MLP neurons of a small language model. Each row is named by its layer, matrix (up: input weights; down: output weights) and neuron, and shows model dimensions 160-255. Each number is 200 + 20 x the weight over its row's rms, rounded and kept within 0 to 999.
After each neuron's rows, "fires in" lists the words (lower case) most often at its 100 highest values on Wikipedia text that the model never trained on.

L7.up573,187,191,203,239,182,228,231,182,212,226,246,198,208,186,217,161,216,194,145,208,172,195,213,219,199,192,249,184,211,190,187,218,154,200,241,225,211,201,212,216,195,196,177,205,186,172,213,207,211,161,220,185,217,193,152,217,175,182,215,216,193,182,210,170,198,202,212,173,151,192,221,215,184,190,205,231,206,223,193,226,197,216,228,182,205,182,223,241,198,175,190,184,201,207,185,179
L7.down573,221,196,223,175,193,202,179,199,169,199,209,233,193,218,177,221,202,252,192,216,219,219,169,157,233,195,199,210,203,232,169,190,241,179,205,155,231,230,184,216,241,187,217,197,212,211,210,194,191,195,213,225,195,191,193,194,161,225,207,205,195,215,193,234,201,208,218,207,203,176,201,184,188,212,216,223,208,210,186,218,194,125,210,234,226,216,217,220,203,170,170,204,171,218,220,225
fires in: "of", "year", "after", "cast", "first"

L9.up904,197,225,222,203,210,177,202,186,167,189,209,180,217,193,212,168,195,141,219,259,214,184,208,215,182,193,190,229,197,194,173,191,183,180,157,201,193,206,245,196,200,217,199,236,234,192,209,224,213,205,245,175,223,191,165,212,210,231,201,169,221,222,165,184,195,178,196,186,180,218,187,171,200,199,177,224,190,216,196,208,191,170,209,187,186,238,208,218,222,224,200,182,184,189,208,206
L9.down904,175,232,173,201,201,170,202,192,187,179,191,217,210,232,192,220,190,218,197,202,220,194,208,209,206,162,217,166,196,217,225,208,194,193,167,165,182,194,218,199,199,204,183,231,177,208,202,203,218,240,160,164,197,199,202,192,188,225,207,175,206,210,190,202,169,212,200,190,196,224,197,191,208,211,201,211,185,239,226,212,173,164,180,161,201,215,204,212,191,187,182,201,226,175,195,204
fires in: "a", "in", "his", "into", "of"

L9.up908,205,218,202,217,231,243,189,232,199,195,189,198,213,211,213,176,204,223,202,222,212,203,199,195,186,192,192,178,166,206,212,216,176,185,192,188,227,189,248,195,170,195,193,190,202,194,190,182,170,171,190,196,217,204,213,213,240,204,203,191,211,202,220,184,204,231,202,167,174,163,209,222,197,165,211,277,222,169,202,178,224,230,189,221,210,195,197,200,199,223,179,152,176,241,207,214
L9.down908,223,192,216,202,191,188,205,209,241,192,202,182,188,217,172,207,168,208,220,224,200,203,186,195,194,215,234,216,225,198,198,191,191,190,228,107,169,179,201,219,186,208,174,217,203,211,199,207,185,214,159,186,182,210,216,200,175,204,180,218,167,205,200,222,177,232,188,217,237,202,187,182,223,205,193,176,180,157,206,185,198,211,185,202,163,179,175,223,183,213,195,224,211,177,180,199
fires in: "or", "and", "be"

L4.up596,175,184,227,170,203,235,215,170,214,243,225,183,195,196,188,181,215,193,200,208,192,184,221,223,232,259,190,187,197,201,203,184,194,212,186,209,156,212,211,198,187,185,177,158,144,167,196,198,235,181,173,206,212,204,190,197,205,236,212,181,210,202,188,196,174,175,209,185,181,217,189,194,220,166,184,201,193,184,193,227,191,214,208,187,221,218,181,205,229,215,231,220,185,211,199,221
L4.down596,173,180,194,168,198,234,191,209,220,238,205,197,184,238,226,194,176,212,193,188,214,210,212,144,181,195,223,218,206,208,241,175,199,204,218,203,159,235,234,169,199,202,198,187,201,200,189,199,212,193,181,209,180,201,217,186,180,218,194,200,185,189,223,179,207,262,234,186,179,187,189,209,230,207,206,241,206,185,165,223,169,210,173,212,191,214,197,215,193,192,205,220,205,213,221,203
fires in: "to", "in", "of", "dehradun"

L6.up585,173,196,217,238,195,176,186,194,245,213,216,173,198,220,181,214,209,203,234,228,206,202,194,228,195,218,171,182,187,222,189,184,172,191,182,203,167,176,223,192,179,181,201,192,187,201,206,211,204,199,177,160,196,205,198,201,207,179,220,189,207,202,193,207,178,216,179,140,194,191,211,218,216,204,223,210,196,173,189,207,191,183,217,216,216,170,219,193,184,229,184,189,192,214,223,193
L6.down585,188,185,194,220,184,184,208,235,161,219,208,188,211,220,220,199,210,179,225,210,194,206,151,204,212,210,183,224,212,178,221,232,232,193,171,201,212,191,199,229,200,189,188,239,209,212,172,237,181,225,154,206,233,188,188,180,197,245,169,201,202,189,201,182,211,206,212,183,232,218,193,224,209,233,211,193,233,170,220,224,189,197,202,211,187,192,183,199,180,209,211,202,176,190,192,178
fires in: "to", "about", "over", "a"

L8.up199,216,194,228,193,179,220,166,182,174,221,214,172,236,213,211,229,173,154,209,211,219,204,210,203,179,194,230,240,152,231,193,196,200,182,168,217,201,202,235,191,179,203,190,180,175,184,203,242,171,202,191,178,164,177,207,211,221,214,222,222,165,201,218,192,196,167,191,207,220,210,204,189,214,188,196,180,177,187,225,216,196,198,170,176,216,188,186,221,183,180,190,206,181,191,228,203
L8.down199,223,157,153,212,212,232,215,205,193,194,199,180,187,200,202,211,185,170,241,198,194,193,208,143,194,184,197,189,214,191,219,187,201,168,183,183,189,218,198,185,184,201,182,226,200,203,206,189,214,223,167,200,204,191,211,189,181,197,198,195,194,222,175,175,231,234,180,226,147,213,182,221,199,219,203,181,197,224,220,214,195,207,223,236,200,196,200,203,199,204,205,193,217,195,194,222
fires in: "in", "a"

L4.up487,189,186,191,180,193,186,203,221,206,189,161,164,174,197,223,197,176,188,173,210,203,205,180,193,209,207,208,257,188,267,187,232,190,223,216,222,181,190,185,166,185,197,220,198,199,208,227,230,210,184,181,187,213,215,223,190,215,224,209,222,168,178,175,186,187,200,192,214,181,182,225,207,204,229,199,207,229,245,182,199,216,187,229,181,215,212,230,150,199,198,164,229,218,195,190,191
L4.down487,194,166,197,169,187,171,187,187,194,187,185,201,198,195,167,205,184,207,194,205,190,221,188,202,196,220,214,191,202,216,216,207,208,202,244,184,195,216,201,194,198,179,182,186,200,154,223,171,202,159,196,210,192,181,164,214,187,220,172,199,161,164,206,202,220,245,219,248,198,204,205,195,194,214,208,226,203,195,170,185,201,155,233,187,159,208,216,194,184,187,179,212,202,235,219,206
fires in: "of"

L10.up385,213,184,232,214,195,168,218,191,171,189,213,187,187,197,194,195,188,188,210,215,187,244,237,185,199,167,192,210,187,233,231,202,191,221,174,206,226,183,177,186,212,186,219,199,200,243,169,243,187,171,202,182,193,211,196,176,184,215,230,205,181,154,202,204,208,190,206,195,216,205,212,204,175,196,222,203,212,222,192,218,214,204,218,217,200,185,211,174,193,218,177,167,205,214,221,186
L10.down385,225,182,191,196,180,231,245,203,189,181,196,192,239,220,184,213,214,156,231,207,196,199,231,190,184,204,227,193,198,188,197,166,167,194,191,140,179,190,213,173,186,206,158,162,203,158,197,195,186,190,194,208,199,183,185,209,208,179,226,153,205,219,210,235,203,209,216,197,205,167,213,198,200,176,213,182,199,226,212,223,204,189,211,161,229,203,173,220,208,225,222,214,204,216,213,206
fires in: "a", "one"

L7.up212,208,231,220,185,202,182,221,196,206,200,216,181,201,153,184,186,218,211,234,194,233,233,195,200,219,186,214,183,211,208,185,191,201,191,201,208,241,213,209,174,184,193,182,190,204,170,185,193,218,196,181,204,183,196,214,223,200,187,210,214,192,180,183,178,162,212,174,234,205,181,213,198,197,228,202,231,212,204,165,217,183,186,181,205,232,177,185,214,188,193,151,186,211,202,204,197
L7.down212,206,176,220,177,210,217,216,216,206,193,251,192,190,173,208,240,191,197,207,228,204,200,193,198,180,161,192,224,172,239,186,194,163,211,216,211,193,202,221,213,190,180,179,233,217,186,153,215,179,172,170,215,186,158,184,189,203,196,212,184,242,165,241,182,197,203,203,225,215,200,230,231,192,220,188,202,158,220,204,190,206,202,203,127,199,209,232,163,210,193,213,230,187,220,186,217
fires in: "as", "way", "how"

L9.up45,208,218,218,203,166,205,209,206,217,223,190,216,152,170,206,182,235,204,195,207,197,198,162,178,187,214,196,184,190,183,197,208,168,223,191,199,203,236,175,217,190,175,166,198,178,207,171,185,212,204,205,190,205,213,205,185,211,193,226,195,204,180,199,184,208,208,191,190,201,209,202,189,229,180,232,204,196,166,242,198,208,192,196,217,210,201,200,217,202,235,154,177,203,189,223,203
L9.down45,191,152,193,199,204,225,180,219,202,176,203,184,215,193,206,245,175,201,213,205,195,202,190,199,204,210,158,196,191,190,192,208,203,206,202,173,206,194,183,237,182,201,200,219,214,177,186,268,199,214,203,203,204,211,179,241,190,248,159,191,180,228,161,246,198,184,204,210,228,186,184,222,231,170,187,203,167,191,199,209,189,176,194,188,178,193,224,215,162,195,221,225,246,191,212,208
fires in: "can", "to", "not", "be", "t", "they"

L8.up710,213,201,208,171,172,202,186,160,142,236,207,196,174,211,178,186,201,202,206,221,193,198,203,170,212,163,220,175,209,196,187,182,226,193,179,200,204,198,184,208,214,228,197,178,213,200,184,198,212,198,216,202,205,197,168,214,226,190,182,220,187,215,155,173,180,178,227,200,179,218,155,178,209,156,201,220,168,212,170,259,208,172,208,206,231,190,187,211,193,185,172,164,230,164,195,197
L8.down710,210,203,218,185,206,199,202,202,186,199,226,222,190,222,187,185,193,218,198,191,224,234,159,172,178,187,228,179,204,204,189,195,188,234,156,207,203,209,185,170,216,202,188,203,202,200,205,198,203,195,169,174,226,192,235,184,203,203,178,214,171,184,214,178,229,191,217,173,233,229,199,184,182,179,169,244,204,208,190,198,212,230,217,202,173,215,234,169,199,133,202,199,232,193,178,194
fires in: "an", "lead"

L6.up313,228,223,203,205,219,188,180,177,202,169,198,190,160,196,175,175,188,181,215,187,194,199,194,237,201,174,183,209,196,229,187,185,201,180,163,200,210,190,218,195,175,179,191,190,195,229,200,228,203,189,248,186,206,181,205,200,213,231,183,195,199,183,209,209,235,244,173,185,170,178,209,225,193,223,194,235,204,195,217,177,221,232,175,153,191,231,170,201,179,238,211,190,229,179,205,214
L6.down313,198,237,201,219,224,198,181,165,192,230,205,192,171,201,195,179,210,175,186,178,258,223,186,221,173,220,223,188,217,176,188,237,222,183,235,168,218,177,195,221,138,160,210,241,189,232,187,188,195,195,234,169,193,167,204,202,224,208,200,184,209,192,182,223,220,229,213,212,216,206,178,215,218,185,184,199,219,201,204,183,189,227,174,196,201,185,172,202,206,218,201,204,191,217,201,201
fires in: "in", "marz", "of"

L7.up280,244,201,201,204,188,163,186,213,212,182,201,177,193,180,217,217,221,193,199,232,224,211,208,196,191,162,190,243,204,240,202,178,170,179,191,198,187,191,209,226,183,207,186,198,203,201,215,218,186,183,181,184,176,231,166,192,218,185,190,239,197,200,187,190,207,197,233,209,179,192,183,183,190,203,225,198,162,220,145,167,171,168,225,212,237,222,209,236,192,237,167,237,209,161,211,182
L7.down280,215,192,150,188,209,231,208,173,193,187,175,195,171,168,166,241,199,236,220,219,204,232,187,187,172,163,211,234,153,196,193,204,199,224,181,191,216,138,226,213,212,207,202,255,178,180,226,216,189,204,191,180,200,223,195,207,180,227,212,188,175,196,169,210,220,220,177,163,190,206,216,185,219,166,182,158,136,216,181,184,215,210,200,186,149,206,191,201,200,208,182,185,187,204,218,190
fires in: "of", "as", "which", "his", "were", "who"

L7.up788,240,185,178,218,182,203,221,175,185,210,231,226,240,205,205,186,193,206,205,229,191,183,218,185,199,242,209,208,213,190,185,180,205,221,180,203,208,207,193,168,220,208,201,193,186,219,192,193,204,205,212,202,195,211,198,209,205,216,204,180,196,197,197,181,188,203,179,188,204,194,199,187,215,150,180,170,245,215,150,229,190,240,195,205,177,185,192,191,219,178,235,200,171,200,221,194
L7.down788,208,186,188,206,171,202,198,192,224,181,218,205,194,206,185,197,154,208,198,211,184,208,187,158,215,218,182,193,210,180,212,213,246,205,198,220,205,169,199,203,198,172,206,203,211,229,192,225,215,199,205,219,198,170,180,194,155,193,194,223,214,207,209,184,209,206,172,223,204,199,197,168,199,194,190,210,181,214,203,233,227,196,173,179,213,179,198,216,212,208,179,193,235,212,221,222
fires in: "and", "of", "life", "to", "there", "after"

L7.up668,229,226,214,201,214,241,185,194,200,212,214,204,192,214,204,170,248,199,185,162,229,178,184,182,194,162,227,208,222,217,153,204,207,204,194,198,227,184,172,219,184,219,201,168,168,197,166,222,190,204,186,201,231,182,199,187,218,178,173,209,198,210,186,207,174,184,223,223,214,187,192,168,187,181,180,223,165,214,176,243,238,189,193,184,231,215,180,214,162,223,183,240,234,210,215,239
L7.down668,190,204,215,199,228,209,193,212,190,176,220,208,246,217,217,162,223,179,161,216,209,173,199,199,226,203,195,219,211,213,191,217,199,188,207,157,202,199,181,190,241,187,182,180,180,197,218,210,198,205,233,177,223,191,186,213,187,186,220,209,175,211,234,192,168,236,219,216,218,222,189,189,213,199,223,220,221,219,193,191,170,206,184,222,185,178,197,185,176,205,215,207,211,248,192,194
fires in: "of", "publishing", "directed", "event", "animated", "produced"

L7.up274,228,190,176,221,203,199,203,174,170,192,196,195,210,220,213,197,226,164,200,197,190,202,201,218,182,183,178,211,198,192,205,191,226,182,194,208,205,214,208,204,223,190,226,191,173,196,207,227,191,186,200,253,224,228,200,189,175,203,199,181,227,212,211,175,210,248,223,200,228,225,208,183,194,218,243,238,178,207,217,205,197,207,203,220,205,231,170,202,218,171,216,205,230,191,199,218
L7.down274,178,147,197,168,197,189,203,229,219,234,177,189,153,212,201,211,178,247,164,184,187,168,187,209,180,212,178,228,213,248,219,180,216,239,213,160,230,156,231,195,195,203,210,199,203,199,199,207,216,189,203,222,185,190,211,182,201,197,154,244,197,203,226,188,171,194,200,178,235,198,174,228,204,195,197,199,184,200,198,222,202,220,173,170,183,196,176,186,173,220,143,188,213,218,187,201
fires in: "is", "a", "from", "of", "an", "family"

L6.up490,193,191,213,181,204,233,143,198,201,177,179,182,205,219,203,209,190,204,226,192,198,231,208,172,225,180,200,204,242,206,236,231,200,211,206,212,202,203,229,197,202,197,204,176,225,222,228,228,168,218,189,191,194,220,182,230,214,200,186,157,173,200,211,199,168,196,182,213,179,179,207,216,176,175,204,151,198,214,221,210,200,211,223,201,250,229,186,204,180,209,213,236,170,182,222,178
L6.down490,207,217,190,239,168,176,204,190,239,175,198,185,195,177,212,210,200,195,208,204,213,188,169,218,167,184,228,215,195,178,207,227,236,207,194,215,201,230,225,186,222,215,172,193,217,204,213,193,195,207,231,199,254,237,225,228,221,200,215,185,195,229,169,205,245,203,160,202,208,183,203,175,224,203,176,170,205,185,177,153,181,206,192,185,216,185,220,187,180,238,226,207,193,202,204,224
fires in: "of", "from"

L7.up615,177,225,207,181,220,240,177,194,209,190,192,176,208,209,191,156,199,171,217,192,179,187,208,214,211,210,195,155,198,181,187,206,199,215,173,210,197,174,210,184,208,169,201,198,160,202,214,195,212,199,199,215,220,190,187,184,215,204,187,170,235,172,203,195,191,231,181,201,182,218,205,209,209,207,221,221,221,185,153,220,246,203,196,226,196,190,188,175,184,188,155,204,217,183,214,223
L7.down615,223,205,192,187,184,200,190,210,191,191,199,197,204,202,194,163,216,225,184,193,178,217,205,165,197,191,190,224,194,187,213,227,212,200,173,130,204,205,230,213,207,184,211,199,194,221,196,216,210,200,189,196,195,188,160,189,198,222,223,178,184,215,220,226,178,247,240,196,209,224,203,184,220,207,206,218,208,176,190,196,228,205,209,225,229,206,196,181,222,201,209,211,216,206,203,242
fires in: "to", "at", "from", "s", "a"

L9.up116,207,215,249,218,200,194,169,190,187,194,217,205,168,189,195,169,217,200,209,230,170,177,229,217,193,227,179,240,163,189,189,167,204,243,191,206,194,261,201,201,207,185,163,218,205,183,188,234,202,219,205,183,202,184,174,216,225,190,188,178,204,221,197,190,157,171,201,183,214,171,178,177,175,214,214,205,174,230,205,227,199,186,215,195,220,195,182,227,185,178,199,207,203,183,180,187
L9.down116,201,144,234,177,193,220,197,189,207,214,199,233,190,191,209,205,185,227,223,208,219,207,191,185,200,179,189,190,200,168,227,228,191,210,220,143,198,226,209,212,225,188,189,210,191,206,215,205,192,219,220,202,154,207,172,219,213,190,203,171,213,214,230,174,221,189,188,213,237,152,192,190,197,200,181,193,196,193,228,216,189,231,225,162,189,192,213,189,200,176,204,168,213,190,200,215
fires in: "a", "their", "his", "born", "may", "march"

L9.up687,184,182,211,228,199,197,222,214,203,164,239,183,130,190,181,198,167,187,184,196,188,197,228,210,172,196,223,197,217,187,168,201,183,182,178,199,186,172,198,175,219,200,219,177,205,198,168,187,184,220,170,220,176,186,207,203,176,168,216,199,208,209,199,200,207,210,202,177,213,197,206,203,193,215,205,214,196,213,188,207,190,240,190,199,212,207,187,193,225,196,225,233,198,186,163,198
L9.down687,202,192,184,190,200,193,202,189,188,211,189,182,240,216,194,217,189,179,214,220,188,194,203,192,223,228,183,187,173,219,219,189,191,191,194,161,211,231,183,243,182,217,177,252,216,208,164,210,187,205,203,180,240,197,195,185,199,218,188,206,192,226,193,194,173,198,203,218,178,201,194,193,211,228,225,211,230,202,223,199,208,168,195,228,196,208,175,223,193,201,202,174,220,229,212,228
fires in: "that", "the", "this", "one", "it"

L10.up901,173,174,222,181,220,212,229,201,187,179,219,190,216,208,191,142,236,201,218,217,204,200,183,205,220,211,150,195,198,210,189,232,198,213,176,207,217,211,186,195,182,179,171,215,167,219,214,206,162,184,157,202,210,193,199,204,186,181,215,199,195,222,191,184,201,199,194,172,181,221,208,223,166,174,180,237,189,162,187,223,198,190,192,259,206,211,181,225,208,213,190,150,195,188,235,190
L10.down901,191,209,234,171,211,212,217,201,214,184,205,219,200,176,171,214,209,200,213,207,177,256,171,254,197,241,180,203,199,192,205,219,200,190,184,184,207,220,187,208,170,188,164,234,213,213,217,202,206,192,184,212,213,234,216,232,163,155,206,238,184,190,219,189,193,187,168,177,174,218,184,190,172,168,202,200,160,203,212,208,214,154,177,207,233,220,169,201,222,163,194,181,211,181,174,212
fires in: "would", "not", "could", "to", "also"

L6.up523,208,215,243,205,191,209,183,183,212,231,203,159,201,182,183,221,218,177,203,217,194,203,218,174,189,168,179,207,186,187,217,207,180,180,161,194,230,197,169,176,213,182,227,166,176,189,178,192,190,186,206,181,163,226,210,231,199,203,194,220,231,230,178,161,228,200,213,193,211,208,189,222,186,189,236,229,184,185,205,193,187,208,207,240,227,193,171,227,202,216,206,192,210,218,206,176
L6.down523,206,184,241,202,184,186,197,196,197,227,201,183,203,220,191,200,195,181,166,207,180,192,195,171,201,144,199,211,181,234,176,218,199,214,211,211,216,231,177,198,218,237,209,181,198,197,216,225,176,191,181,201,187,188,194,153,188,244,201,164,179,192,191,217,211,210,208,221,223,215,205,191,187,173,205,213,168,235,188,210,164,208,216,206,228,220,199,173,190,183,233,220,232,208,217,187
fires in: "an", "anoual"

L6.up353,217,236,214,208,192,194,210,197,204,159,241,188,189,212,183,211,181,210,233,214,212,198,228,207,206,201,196,241,167,187,199,213,201,219,205,202,152,214,191,197,202,194,173,220,188,218,191,209,206,181,171,166,191,209,219,179,211,169,220,212,208,252,218,187,167,207,197,216,216,226,206,195,199,195,183,200,212,219,204,213,210,218,198,171,193,176,178,187,187,198,232,186,201,198,201,210
L6.down353,157,194,171,194,220,219,168,208,176,221,181,196,208,178,209,203,207,204,185,196,200,213,213,202,239,168,190,203,208,173,221,230,214,212,183,174,226,202,208,173,237,214,220,200,181,175,215,189,206,177,237,171,195,204,227,216,195,214,213,177,221,223,210,227,165,205,183,193,190,196,216,195,203,172,185,195,191,225,182,185,224,208,210,254,192,200,209,240,192,202,169,203,197,229,188,213
fires in: "to", "and", "phytocerum", "rather", "mykyta"

L8.up166,195,205,200,215,202,209,187,179,201,214,225,213,220,192,189,200,221,175,218,240,227,176,208,207,217,224,187,183,198,215,219,202,238,204,160,201,183,200,183,214,208,190,201,208,169,193,166,172,223,210,204,201,160,175,198,207,175,202,217,210,214,205,173,187,191,197,203,189,222,199,199,226,186,179,214,203,201,180,169,176,202,151,185,213,191,203,196,241,198,214,194,215,223,147,183,181
L8.down166,214,186,196,179,204,240,178,192,192,209,193,208,218,180,184,199,213,232,215,212,220,196,200,174,207,168,195,214,196,199,165,199,205,183,201,164,209,193,202,201,201,181,177,239,193,187,184,186,223,216,188,197,222,201,234,203,181,205,214,225,230,227,198,207,169,251,240,208,212,193,193,189,178,202,196,198,228,158,177,214,196,205,218,212,193,179,211,186,175,205,199,170,218,176,217,232
fires in: "her", "to", "s", "after"

L9.up292,196,181,207,240,197,182,182,204,183,192,191,208,178,221,225,192,205,192,222,230,208,192,209,213,220,229,215,205,186,211,166,194,161,223,181,201,208,169,233,210,226,170,235,194,231,201,239,207,216,187,186,175,174,203,196,189,181,203,180,210,177,197,221,193,191,210,190,232,214,165,193,207,217,197,203,193,202,211,193,208,215,179,192,151,218,205,209,197,187,216,179,190,174,185,223,198
L9.down292,195,214,174,241,243,210,226,189,204,191,204,248,163,185,202,212,216,212,193,167,211,207,220,226,188,238,202,225,208,213,210,197,231,157,237,192,226,223,193,156,230,179,206,223,186,188,186,190,200,195,155,184,218,206,247,173,225,222,188,177,228,173,212,226,226,230,202,212,185,204,178,179,184,190,183,202,181,207,215,177,245,235,191,199,212,219,198,179,213,154,223,169,197,213,190,178
fires in: "in", "to", "season", "a", "play", "after"

L6.up562,226,196,198,185,218,193,201,191,228,207,220,208,204,212,189,219,188,190,163,204,190,201,222,188,245,192,196,216,217,206,219,174,209,210,205,200,147,208,214,202,189,191,230,216,205,183,190,218,193,210,206,216,203,233,202,223,212,194,221,197,187,253,170,199,159,214,191,197,180,206,188,174,227,226,169,168,219,227,191,194,175,200,220,221,226,225,201,211,205,158,169,223,189,177,224,200
L6.down562,228,214,182,182,214,210,204,207,190,185,217,200,227,197,251,187,189,205,219,186,208,208,177,211,181,187,208,169,215,196,198,231,152,189,209,133,192,199,215,203,163,168,188,205,204,179,216,188,208,207,189,215,183,187,182,185,222,193,192,188,195,178,236,223,165,208,191,203,204,219,234,192,178,217,226,202,185,183,207,199,201,211,193,184,229,183,172,207,220,205,193,187,179,204,238,194
fires in: "of", "in"

L6.up782,217,215,195,207,222,182,142,204,215,215,173,166,214,186,208,232,163,237,240,187,200,217,193,214,235,187,195,167,216,222,182,206,203,196,200,193,200,184,206,194,185,176,239,220,230,200,176,195,224,240,174,193,206,222,196,204,196,189,144,203,172,162,202,205,192,217,217,218,190,194,209,216,171,205,205,227,228,198,195,218,219,215,207,207,182,215,187,219,204,197,219,218,210,222,217,179
L6.down782,190,204,185,187,239,190,177,192,193,218,242,179,198,170,217,222,157,230,221,192,173,176,166,217,208,204,209,193,212,213,216,211,204,205,207,133,192,181,239,182,195,226,208,195,201,180,206,198,194,235,214,216,171,190,223,193,188,197,189,216,213,205,214,217,164,188,200,183,194,202,222,193,198,177,221,232,185,222,234,234,206,202,176,171,183,242,230,197,230,222,192,212,163,215,200,217
fires in: "of", "for", "in", "from"

L10.up267,208,222,194,200,173,192,189,169,212,231,187,178,210,188,192,208,195,182,194,246,214,166,187,188,190,194,233,228,198,187,195,223,221,196,173,214,194,201,232,172,221,206,217,213,198,186,212,189,166,216,195,161,226,190,194,216,175,231,196,197,164,201,174,186,174,159,198,211,182,195,182,193,187,185,224,220,190,208,245,225,204,208,229,216,205,209,193,197,216,195,192,204,226,198,182,216
L10.down267,197,199,202,202,193,179,213,197,230,218,168,228,194,219,221,170,200,173,191,151,256,203,216,167,217,180,187,234,221,208,208,201,164,243,217,194,201,225,198,201,222,184,171,222,208,199,201,209,180,181,195,206,179,220,208,188,183,190,223,198,220,209,151,205,216,202,234,226,213,198,202,228,204,226,167,224,178,216,208,216,217,233,204,203,220,204,210,222,219,122,192,210,197,230,191,180
fires in: "an"

L5.up220,184,174,169,231,214,222,196,172,190,232,196,211,222,228,202,235,216,167,204,172,190,157,224,221,210,218,177,158,182,208,204,195,199,179,183,187,205,200,203,188,218,179,187,203,195,189,241,164,194,194,201,190,234,213,196,201,200,181,220,169,198,154,174,198,180,233,229,176,197,200,209,182,175,191,208,193,230,195,230,210,229,213,184,196,196,225,209,179,229,204,190,231,205,219,200,200
L5.down220,193,220,223,193,201,208,184,193,178,212,176,187,181,197,153,213,200,187,183,193,221,183,180,236,182,208,183,247,210,203,206,242,183,205,196,225,219,213,200,169,202,232,195,216,192,179,175,179,173,177,214,178,183,190,192,210,153,206,175,190,201,191,211,168,214,194,175,202,209,181,186,203,179,202,216,230,192,222,133,222,211,196,186,211,191,195,216,189,194,199,219,204,203,195,201,232
fires in: "with", "as", "in", "of"

L8.up889,196,220,201,214,232,212,204,209,183,196,225,219,201,148,181,186,187,178,181,176,199,217,201,181,232,169,229,215,200,181,209,221,208,227,188,225,197,243,175,191,202,205,218,193,214,197,216,173,230,206,172,190,195,241,161,197,240,195,175,217,239,210,175,186,214,190,195,178,198,181,164,172,176,148,197,255,258,221,178,236,216,216,192,222,193,185,207,201,177,194,204,195,232,203,200,184
L8.down889,192,204,174,224,209,191,224,214,217,203,236,207,196,207,142,188,194,204,187,186,188,187,196,216,204,185,196,233,231,194,186,220,183,210,219,184,203,189,219,186,199,195,186,170,209,203,204,208,207,201,207,211,207,197,201,175,228,183,181,199,187,213,205,159,232,198,186,185,225,212,190,189,196,160,173,183,185,183,183,181,215,215,215,196,157,188,220,203,228,169,184,196,165,194,189,199
fires in: "i", "t", "you", "we"

L10.up274,189,175,174,166,237,211,166,228,212,192,232,211,197,191,182,202,195,219,197,204,181,200,229,190,203,233,227,187,228,210,166,167,176,206,211,200,242,178,205,201,225,191,195,171,180,206,197,213,226,237,195,203,196,172,221,229,173,228,164,189,202,206,213,189,199,214,223,190,204,212,195,229,201,199,205,232,246,201,200,207,210,231,221,163,211,213,184,193,194,195,194,216,208,194,222,215
L10.down274,203,192,209,233,188,215,189,194,204,200,192,224,214,209,213,218,202,193,233,226,214,197,171,160,223,234,188,218,194,175,218,227,199,232,203,190,193,217,202,198,193,208,210,243,206,184,231,195,220,165,220,181,190,182,200,190,213,212,236,184,176,220,194,253,213,179,221,188,220,197,184,223,210,182,214,213,160,229,219,188,190,209,161,204,200,194,221,189,157,221,170,190,210,192,208,189
fires in: "in", "into", "from", "crosses", "of", "wrote"

L6.up674,247,152,231,194,185,194,199,212,204,213,200,215,212,189,210,201,185,208,219,233,235,204,210,197,199,195,215,217,198,232,198,233,226,193,193,204,214,243,206,184,214,194,181,206,183,227,171,201,208,184,175,189,213,206,209,186,192,225,175,201,185,168,232,175,173,257,177,201,201,163,211,219,198,206,207,224,209,211,180,204,203,192,182,212,205,204,192,196,216,180,163,187,185,213,202,176
L6.down674,213,190,178,156,204,187,176,180,192,176,200,202,168,205,193,192,158,215,205,217,226,152,168,211,210,240,179,211,177,218,176,208,181,165,186,187,203,205,210,205,157,214,207,241,208,169,196,204,185,223,199,186,181,201,198,177,180,213,194,212,208,195,209,174,205,153,190,206,221,200,207,207,211,198,245,219,197,211,175,192,219,223,195,208,210,208,219,205,214,199,158,200,234,183,221,204
fires in: "and", "but", "as", "is", "so"